Weights of a small transformer language model.
Size: 10 layers, width 384, 12 heads of 32, MLP 1536 GELU, vocabulary 16384, 24.2M parameters.
Training: a variant of Adam for these matrices, 462M tokens, 7045 steps.
MLP neurons of a small language model. Each row is named by its layer, matrix (up: input weights; down: output weights) and neuron, and shows model dimensions 128-255. Each number is 500 + 50 x the weight over its row's rms, rounded and kept within 0 to 999. Numbers have three digits each.
A block is one neuron, or neurons of one layer that tend to fire together. After each block is what it responds to, as a language model described it from the Wikipedia text at the highest values.

L3.up50:542403446478538457485412490508538420451524555483579545509537441491476570458523518493547444480577410499511575452549471550480576611537498547427424470513449500482445428510543552585499526447531513509549594487493555455409531532537501535411513426458514434505463504424551518454584518483529494464515488516483407560487560500553473544549553558399461546456585549541448458525485454443536520485456
L3.down50:472473573437470427486435484485583526536446535483481485516444506538513469565601448435537475522428466541552476636451513413504568261612575529488549489548594411480467512592478488543485503491503469589510544468542521596493495532510434486487476507556584515446509626563522471569494427530502524530503420403418534491495488561528492467505447475499533470617482525455590464464505548483555523471515
L3.up344:440477528413416535478523437496518510412448444475525532530522370529424507610499515465630516526473594467492530463546560503512565562527475535506438517439457503460534454454532549547499418419543462566602525449456472503458524403465590526536394537494534514487471528469530567546480578517534462434478635506531440558593512480493461567527508507466504503557525559557500469519509500431420540497423
L3.down344:485499515559529536506442521485537537508423501470422568491489550545501406522513495436468577431410446523490547530419454493528525332511603494460439511521529504532509565528525491430460574399498408527414375435554565529614477579487540535514554534475433500479429450494467481571387530540573482513433471435491443593462542500523454495537533515520515496564514519491465484434481391467557529520506
L3.up475:526606476472491639470508513555509482473492584429583434548456451580530522597533547631455486529587534537479520522508556498459537460535425523442436421413479574488484475511492457549512475430634486481551469458459498522429527476528465509507517492468508427544499471475580595496493554510452472512557480531421557591520475452478455496537504494528517479485413557520445550525536505546492550425511
L3.down475:440505538536549412507532511490519479524467541465495543371431498434554545582485508502435499541452392385520480492463470396480578496473544454520500509465487523463468463451532508437453505529490605518413472543584563539501471580464512503520357544417493528557505560566547498491524500539563515527457666521539459465592572519460460525479448518320486497506581505505581498378414503480548533494481
L3.up1467:488484521424527514508456383402441561468549549507527558478478459549496493607470524569515567513519505484537533469584526528497564521618490547495547547425486511485458564399520457569499432463486523512506530376513427572507523526480498423528436473415554528528466489406471582425493503468418510474504727539425407533492520466485512484485591545517551548547420549515468503483476423561464490463480
L3.down1467:363513575473510451498466521474595479522437536459490463456465506478574514582446493487520448590328449538482563537436456561455547370488507442533498470540548480482446525571522515494476512456525453541491480434555434544523538475470569594513538381483491488544409558481497447509572512604525545523512542459445550587397526502453557451513448404513511393499434537494474485525598517456613546534494
Mostly the word piece "in" inside proper names or transliterations (Thanaw-in, MacG-in-ley, Am-in, Mub-in), plus weaker scattered common words like near, reasons, old, up.

L5.up501:453539518451562532494468557491549480471499498511523620514539522531406576561446510517479398451452453561519542527516591483538471536520541440432454486603508483481557525529455490554520541420559546490560499474513505491422582520709445384534457602442474474661491386532471639461482541582511526438462506537522510444431496481464474518627460563565538463458540610533393489519494456533469485575404
L5.down501:439479541471631581516496472470444461519494510538532425505469426459407455534481568546485378495455539533485486499472572532520511468484542427461440661446491462459468497469505513627473540458503500632575545545541567481429492530479530533458477517447584455560447528475555529490468427423459513429494580452455514467475556504478452439470507428528422472624551525526554478502510486489610506480548
First word or word piece opening a multi-token name or noun phrase in lists and prose, e.g. name particles (van, da), modifiers (Russian, other, several), partial pieces (Sey-chel-les).

L3.up710:479500455490509585518532539611535532566529459506511442538483512573531476434473526506468553575499560499531509486560596530547583495479558473449515412593541405469483437538571509482425528505435433500589443422573457502558447490490486510527456419481537389512501584484484474492526436549496554413513477475569539595553452466450527553447504471544487514512594530499471526563373545525487473549559
L3.down710:602499484564501463493483534516559430551501453510542446527429472435526510489517518482497519505511507422530449452491497413531523473546577576498459427521509511314449498486533472506441443520430605478409458531676481525492510458490445539512488421521533466464544441578545451515545614585519532418498439532521511483536419559450498517398451517334490505507411525432542538450538460533517553501443
L3.up890:485519472517488549452497478479496504463465459429552480579548495446459533422489482462487575421512551534512470523559548434437519517428447466484350477576572486537455445477489531544464531531574405514492475360481482455482488520526487559467478425410550459467529551448429444453406561374461553516523437463579558584526508541509525462496460450530504521502626614503498443457417597548453494558510
L3.down890:571469553535496520487434510569530459449526501561516443460426500546490599477489517504458531496505424456521447480553453499476447464542597582563500549538587501457488519510465468546437555415601467459437522580595553441487517563491419477477632507579549479333500513625526421494524545498474519484462463532425598564568435528535552477408467541338451511573493476519618539493482463494516538463408
L3.up919:511528496555481541465500477508549459479534483527515563555505549500537500440440518504465468359513552461424398510448509526428504599510442500531489512532535478497489526503534492438476444506578433432539408432585479575462438523505606540517504509482543540502509421487457366478364519410557521611489477512585457501479552435516398451488414505604474494416491531469531481473460544575475456559468
L3.down919:462494567489551530519471433483479499437504517483503459491484450495480590533525474540541587539451511479490521592496403511504529543467491464481368540495448427483460584414425406601492441477525513522523610524354532441473485531481398492521520541501562488543454442519531586524523486532468499443512488555455524575544492545578560523514609467421476552512471449535592506390448544497494408438538
L3.up1418:450477485513510462484520566509505413574399441485495478492503527475442546370468457418549534437564587538463447461498588507463495681435508535441522471616538482518411441484493516492414513547526518494535414503470488453444357437476509590466560572512469455465520557536488441523526501474518515486487561504456499629492510499582388561498441483429524446472495562534534465573521534515445512537571
L3.down1418:590478544520473498451462491519514519377503456529534428508461513577513523444420487521472662550518498383550498504485500562471494442497482517514551497437538493432419638473545454435497487490516535607448534509512540458530552538505482443504542547521484420473491566552535497451546395590534473530485533461449532430557493512417586534434474471442405527554449505457473523444375487564494515417428
Head nouns ending a noun phrase that name organizations or extended undertakings (campaign, season, series, company, program), occasionally a year like 1921.

L6.up361:442540550491499509445478494489492489499526495456465507502537605484429465583483433380547468496489410536502479438490526452527539546530531546553374516436562491465486534550523548515469466503362469602572516509453405472481522429573538440555538501477482539522478500431553566525578518544509613628390439535505524540461518556493488546605450536475395511493454548537522534484468524515356532578532
L6.down361:580421531458471543518632445489476435529438481517403507497493577480515483444603473568433426491426502514546541506559541576519476504466591487423473551468368568475424463587455560546474572506496475574526514503518451477425414481473533451525433517490591455563518483557558442454549446522487473414560490496487493445526552487565364479591526389473550502458540470580476495525441541474561453473427
L6.up955:507554495550525443493525524528461550463469485481437507514485576457572559561482471424503483508516561496509549372539541444518556478479452552539487381500451533574480479480553540549546484502498434594570493426420532593485555384416573440497430470474388453505401504492534550377553463464463514455455521449482521528504570571442477521482608516497524519489469565468498490464551510448499506519612
L6.down955:525557441524504467530434569510542542488486488543522502523547543547537481508441548437451420484487425507568471458426440461544510509382485537508500612486498533414462512435521499435430488608452626540450484438555492493496473450522485467519462472519603476476486526498448529430469539517501425493533497546461513564513490490513467444604575523480481493444494506450480484497488482450539514525485
L6.up1146:401486474436549431508512549502425479517515510564528498531514461515512580627455484471504453536475440511535492446429487465497571445503550556507581442464483479531485567543551492442566576416502510511546491575506460483552474513517446432480513547551488416522502545524494552548573518500580487433575549436539450488497557552461516511426399483492383535467408528552436496527476492507417550495582
L6.down1146:537469529439486513498521504525530565503452506492479496526542517466560431446470520604399456418536493477583561558577512544453479501541391560521451436540447436486459434526502551505510535501517475498497533514506473531480441500548561457557328472413489601480518408489555436513390568466541456571507465516482509457438538530564546510419570463523506405529458404590518477538544421508483509507469
L6.up1159:477512498526544445505486515470467457494506604439445512517476543520469557504531498485591513497454531456471445501479471458487484503551522507589478515369592479532430536452542458563463495557453419536517447434443502538571533525526529517505586523481483505544540528446546638498542430444553519493592566563460540616508459444516541472446510527434481490569499578530575509487482490487378374521589
L6.down1159:501514524529460486522468471505590540478508519572459507505496488443543476471460490524540497571490537487547503390519431479606497540435544485446506446502519538440474604480495497449438533491523465549561477533544440473444471467440450455546462483584545477474480445540552442426484424469524436442572510401489481577481529524527400534504508417411538500421402560490489530528484577614620487500511
Final word pieces or digits that complete a name or number in a Wikipedia table cell just before the next |, e.g. Gantenbe-in, McGow-in, 49-0, plus ° in coordinates and "one of".

L3.up370:421545434548526490452469469523541510491453532546493456472555517512439469444485521538453490504473576574464499422509463466484453521495537507519420398517486522462471514532562517502503380423557429572520503427493456498495498508481341536449532559469528488514456425517527622473472588514589417515593628526604490495578557569425562590536533565445497475456528497415506476564543455461410605495586
L3.down370:444527541458521568601545522504527431470450504474506440565542490472538346578492495495471455555514387471510514528562492559487479496464544482551548526540511464384495543489549546546469493487407515515500537540551489444467553452476686426504439410607478498474541599515522513501559494497484563566437439553405491455370536557489522529443466480479644527491517501516501486499485444587509414609429
L3.up871:449511507512534486500485488502506550569427568396451495443549516588513469524481514532468483568479460572564497449464489516476493512401458411450493456510470477466467497533500547552531371473467444480556460449519505555548548535554573495486516498505414508508500477513475517504474543521526486473519581506432487541601434503506451529494468452522518429483414532575522560533506488513465469488469
L3.down871:467531440497554480457521508460487425451485523588463578481478528450524544515395529461512497502563475442514464515554537536495500431512472492509473551529486497529546444508539473525458534425482671603517591562605555446494538563435550477521381497463458498520493513559570473543549440524448480505490397551599567404400450550559480529498550497501533494566497505458490478468431472564597554539468
L3.up1279:442500497515539492508415531469510590544473583406493502528511498532590378607454505514473575515433494500484456362479492482518543541553542526526467484539499466527496515519454570452496510479535531496565448508538513463474476617599500485482561518501518507552460478462553554441529482487571437472474479547478525458506426515472555510495374439486475498504395442576499508494472444458485491553558
L3.down1279:545516518485586532468517463507499535402471473627479539453492469582444631421548471499549501462574537509517517568494526570544531557433397567522550549382507558496494525492473472535488490469415535515462564540436539559482594464518494447516447514474343508453482539464534544433493452537436531553465504461549575486472518460455406488490516600434503518475560484520548509595547544481397476445506
L3.up1307:385520498533561500398457516497528558451430602502496521450555477476503539494557482451607486527448506540474460515442540551463463483484502496409609540565504445478511538456529589569483579435524522545483485434476496497477593600524557529465475518527510520529557404517497461468568481469448480546550512509494598498429480442503513521480472502572585475404480463559522471523482519484457479521445
L3.down1307:532472455429487458502592516525582547520515461484494546529521480496427506576484512642492548459422448476453507497578492434510466514548530439500477494478510463528493427604497479512633508574440453526468572600635531448453406513551412417493506589480462483461415578480549487550528426556460475481558438553548504559455529600485505515611560508511486482538544401409457491469466467435473557505479
Fires on three-letter country codes before athlete names in sports tables (CZE, GRE, SWE), on "Genus" in taxonomy lists, and on nationality adjectives (Japanese, Mexican, Kazakh).

L5.up489:472508515566545489530509491556549500454475433526519515520505576444522477433548515569536578506501528535551425498501548469507457611562583544525458461561636511454581423492501459431523570409472517476507327347547476486476415385498465410516479505442639516488432469471586514453429443420520483485562637536539536536444618519513460482473422495524426549413480561562479483541513496491469494511616
L5.down489:509474450472487474479413487530432493503579506610511530428509497558528482627516469396512469544533502562458477477458426500434464460439515518508445555489457507502592527460460492443501581484613420503508640481591503567462476523438463489481534417513510500405475375508440533539582466506457435570553508525448645491560487421475472567485495508427600504494505377527576531425583522586534552492479
Collective or grouping nouns ending a noun phrase, often after the or a name, such as family, series, number, group, population.

L5.up1327:564495553443506473490584468458550538514482502544459451493521642521513388504512460543526584530508538476545467491517542515522489455601428485505559477531616465638546586463490524471593516454564570572441471486522575574545435583517553441544456593495448556527522421426492507485495589531442526499471526425471407435465485431512454483485500498562399473571585555546563522476472419457448495568534
L5.down1327:438541572498564464471452496486450447426517479539517587447526545447581543447457488443516455546514424506445414540431523473494546336547479524541499504559456469423563476470478507558540593429532427534449462533522417478486454502558396535496474517470429496464497484506456541426549552429486529500424436440478519505547563437498543553398473461500510474468501518510523519549572484594540525583541
Conjunctions and subject pronouns opening a new clause or coordinated item, often after a comma or "where": and, or, he, they.

L6.up62:466492490580519512467530466489538563458504524523510499511520462514523537538515519574496482508504485520476490528560467473524639581533464531506563461562661502453481505565554538490477479465498486551491468509409496526534487546601511416452462552496516531569530500417583583540531533439494521539548581563518495516571502564547442541416514450563430463544530552619456497463436485513493397550585
L6.down62:463506540450526483491573478507503461519509525494576507543499509402458457458478513439471493480500459449500472482423537507466442470482546518534552500457524476531523452528496556460518583557457500514441473510406578541633479460506481494496495591466519509499423542579482507450458508480517453455473551520433505446502480587481448508481534534499570523530555551534462510392551508479546483471566
L6.up330:472500533461438520506502477491461475548469475438540434561515511514557515497521555422535490472459481511487516382428477509565572590544558474562433430520528493494452453532468475517532467531478501493477331487498449453474447531595513552533535494454559406458402493479584463512419385573546440475539573503550420508477469603481510475542421447499458520605529531477494496438459509548458431530525
L6.down330:467396447558495575461508415441579513509519439570559508435447436490412496480517517548516501561574494486492523509467539452514435408453433476534504498459414574491428475482476495460471536415517578528498520539483536559442474465446429460407484467487489488371524416510516434524431472543480510412496468506531479524464543525479555477557513496425534519503508561600461538459542539461524533528499
L6.up710:487513559591595415517497528543583438519472496562371441528565474445497492521438531481533418479413476488503535573515507380566564436539537534525467509552421554463476484604521565503450536444502410457534602479443474478476507456485450475512485501463544465605549527548537558482475553453625550496555395534460563546475549532443540561406421464448433456457461564538474523529435496466493531581419
L6.down710:516439564442454447486513470497481489513420498500455474390547549527476416452501475558475525492535550500522598505474542551482420553468502413489423513501478483469460473458543502581526424495419561493517530523573538511432446496490428433409495474542555434460544529425405509491435560437507481528483469442449551456558471520452639491568621487594505464481496431574440505560550422502518454439551
L6.up1139:483499578616590434454467439462525573533515473483571397488503486468573497447457492511503529432460490486458466557493512466512580555535523436523442496591538489580455496497523477467466451497554508522509450524488376525469516503546532463463508567452541511562524421552470514536423501424544536502539444528505550578566471618432502446562460453518340500456557513539487477475493546558444455558540
L6.down1139:499478504556531567512504491497527501514450491523472445419552472521455582576537404519428481542503507502558620620452523494534497464572420534423394502525473501481451467502434447544504542438514473479523612507516578538508464486458528374502458495639534513508427483515480443536496512515482499529415423458483472458477481578447569471490559569481595523464460465473557439546522455496498500429417
Inner pieces of multi-token proper names and abbreviations, mostly the first period in "U.S.", also parts like Caucas-us, Smur-f-s, and year digits "18|07".

L6.up380:409500463398615527519426480536454481487515498562446502505527505482479572452549501530512570488566558554477435518404505529554605520494557453465486447512590437505514557493489514558510464535596490523612431423456424502582459514579561490529574483485493485421492579502547529540469506513409484531564553507437451543544414541522534547430441513523447511576504533440599514434513437486458422431544
L6.down380:529468511487558460488501488487573370457478525554459485568473482404556455531421471485524495507481521477569614460461518493513570530451602609468593554538506590592561560510620517479435505482533499517500551492466543480457454405466482396556457528521563428511604481488572486427439667601459541463506520440487464464479488440489461588555540513494491498526408503565468498470484496502526518448510
L6.up545:530472581455557535535576513487497494516474486447487493410513551583411516587438492494469441498610497514490453467524553518448442469501489451562489549512365500598464393512490470453506539479457557559508477533432521511577417536526555461452543545566387505538544578569474506595616521592484623525590524482383490601513518495515518526494568515568533428523474462554512522577507465464395528495521
L6.down545:571506433519420558490519476464458564400550544503461460548515551461513525443538513471552483402510445509585487459558399510485576469361528392564413521466672469551461490479521474536540540592441543484560498582490476531577540437538464594493454451482465527520517412470512483482452451440543544460482452518575556502518503506505519474479493387526477481461549428537550530487498529499508449579460
L6.up1048:528548443488599434521506444456454500529566478498411446457521443491472515489581483507496536499535512476455511508524540451370469438637465472534547548433415548510505407545427535610516542471440493487478383521474451559527477381391470523537487563549523478585523474476502522414512531529483515527414461471454496559481510503501534529503589602519483424590486535501542483446600412446457485501553
L6.down1048:553483545485422484453419520539483534526477452587518548470408477514478421471498473463521564515474474505592473489466482552505614527500479534414554591516539465345480567529552447447450542505400415607464555395502545598467485568541552534509435441440456445447469510513532449500539481439446461477464519634512506562516413434552476535488491500519508487452436544543501480560518548541598577516536
L6.up1060:570511468444535586529476487533489543566529538455481449530504578502461524417517446527426410493608533506521579537472530546430524522599529453410448499555621519572466380529471480520434407564519505505512477505446605469465484464434585502512416428465582493579516559538471481477572455485489510471487418515448466485457473378468448478497444421520502542567627586557430470531423499474470479486505
L6.down1060:528500586545486438541536527452490495413409486573380504525452462497510461516582490543532605535479513496480494440517500558536356490456538541587579486462427553568490482465476562432495563378542524514553502549487526522514530465456507580473480565485455568496439444480539565521455447555504433533474542412482559490476521580439449547475543562475616502496518459426541538493510475500522537521482
Subject pronouns (he, she) opening a clause in biographies and sports careers, e.g. "In 1948, he", "He started", plus some name tokens in tables.

L6.up57:434471427521431523475509485506432493491457498459571569457468592507389429533518597480484563510462606482593479563456422517571510542537545521427451495470477513469479416485524489501437446425445399479560482428506404500503344475477505537527575665502488462519559449527476543516413500526456484498520549480443474477444434482482443551434429528498382564526449547518449495629530514548491468470480
L6.down57:533525540520488472464453496548587554475566466568519422578459405537585499509398523508605440504556477539479529374506582488487479503450466459489571590523570474531559535542452525500435548529529512531458587541495556524387597520551456417548464359462472598489492578504515429514543494508478495472543393513566594515564548469523484447591499504589509423458529541509550451351513486479414483475554
L6.up1066:536471559514572502525490482506530537590534485500457547457530496459476572560536456570489534469521480495471552490448480465427577540483553496493521465536491472547548453440484402438525496450515522477569467528521457399493481505527441565514503554421496522521467558574478527437480470468580504503557517521506432578503503496484444457450386501517448453358487520596497518583405470496484533552566
L6.down1066:509548535448551521516529452489485467457564497535563523490493418511530438482551501487493459457518442487487472508462510535579480486495445495513469475429559438562408459448566427524543429564482533449473563487594483516519534525430595571521483530456535556520474498435501486571519550530548500546463419437432564457550519490399490466564525497601479537531446440445481509549458481559491508491464
L6.up1298:387523522438519476473534516529516538509513526545458530470506551398458415509528504538578467484543505504450504415458539479520426544511588513453442422603475490495454523517430493446458530330538449543506399404462491428445491431471604568449439421476483478501516475555575559511454500515557405474586559531457534470466568486455539455454491551568485459515596565577506544432470483573445432557478
L6.down1298:516521480526532525541511565535465575531456495492536582528547468508530467449544576476528498502557467498437497490514432567509581481467484541553425556454451429501505384441520444513509440485518568495363563589567519433600534388504441513423539448502510578458468494482416440569590479521558524632515434510529505496405492591415527507456439485532442471515465449468450552528491541473509623456465
L6.up1472:499448496503478538507456500502433462533474508452498518464523638540452424521546496505470548458525572500572454487469457564528500467533511501484462380424519467453466537473474469520509446458517517504606443358556402454410480566467588522511499670516429485532505526570457545490503591425527430529543535528501479505437408527421565483354346490479446498477417468582531490555541532509441470490493
L6.down1472:517516494577518559428500498508551542455585509542563468564518421470486468509436518535575412495543391527440502582494533561473507477439467509525546484474604431431619473503546449485561598601466562455483567577525506473501469448441492467524487526424522583508438528470519423545552513561440523472460495469528559520516481520507459498502498476482464434549505507461472470440523594532569515525525
Opening fragments of a new word or proper name, mostly consonant clusters like St, K, W, sch, sk, as in St Mirren, Kreskin, Stichting.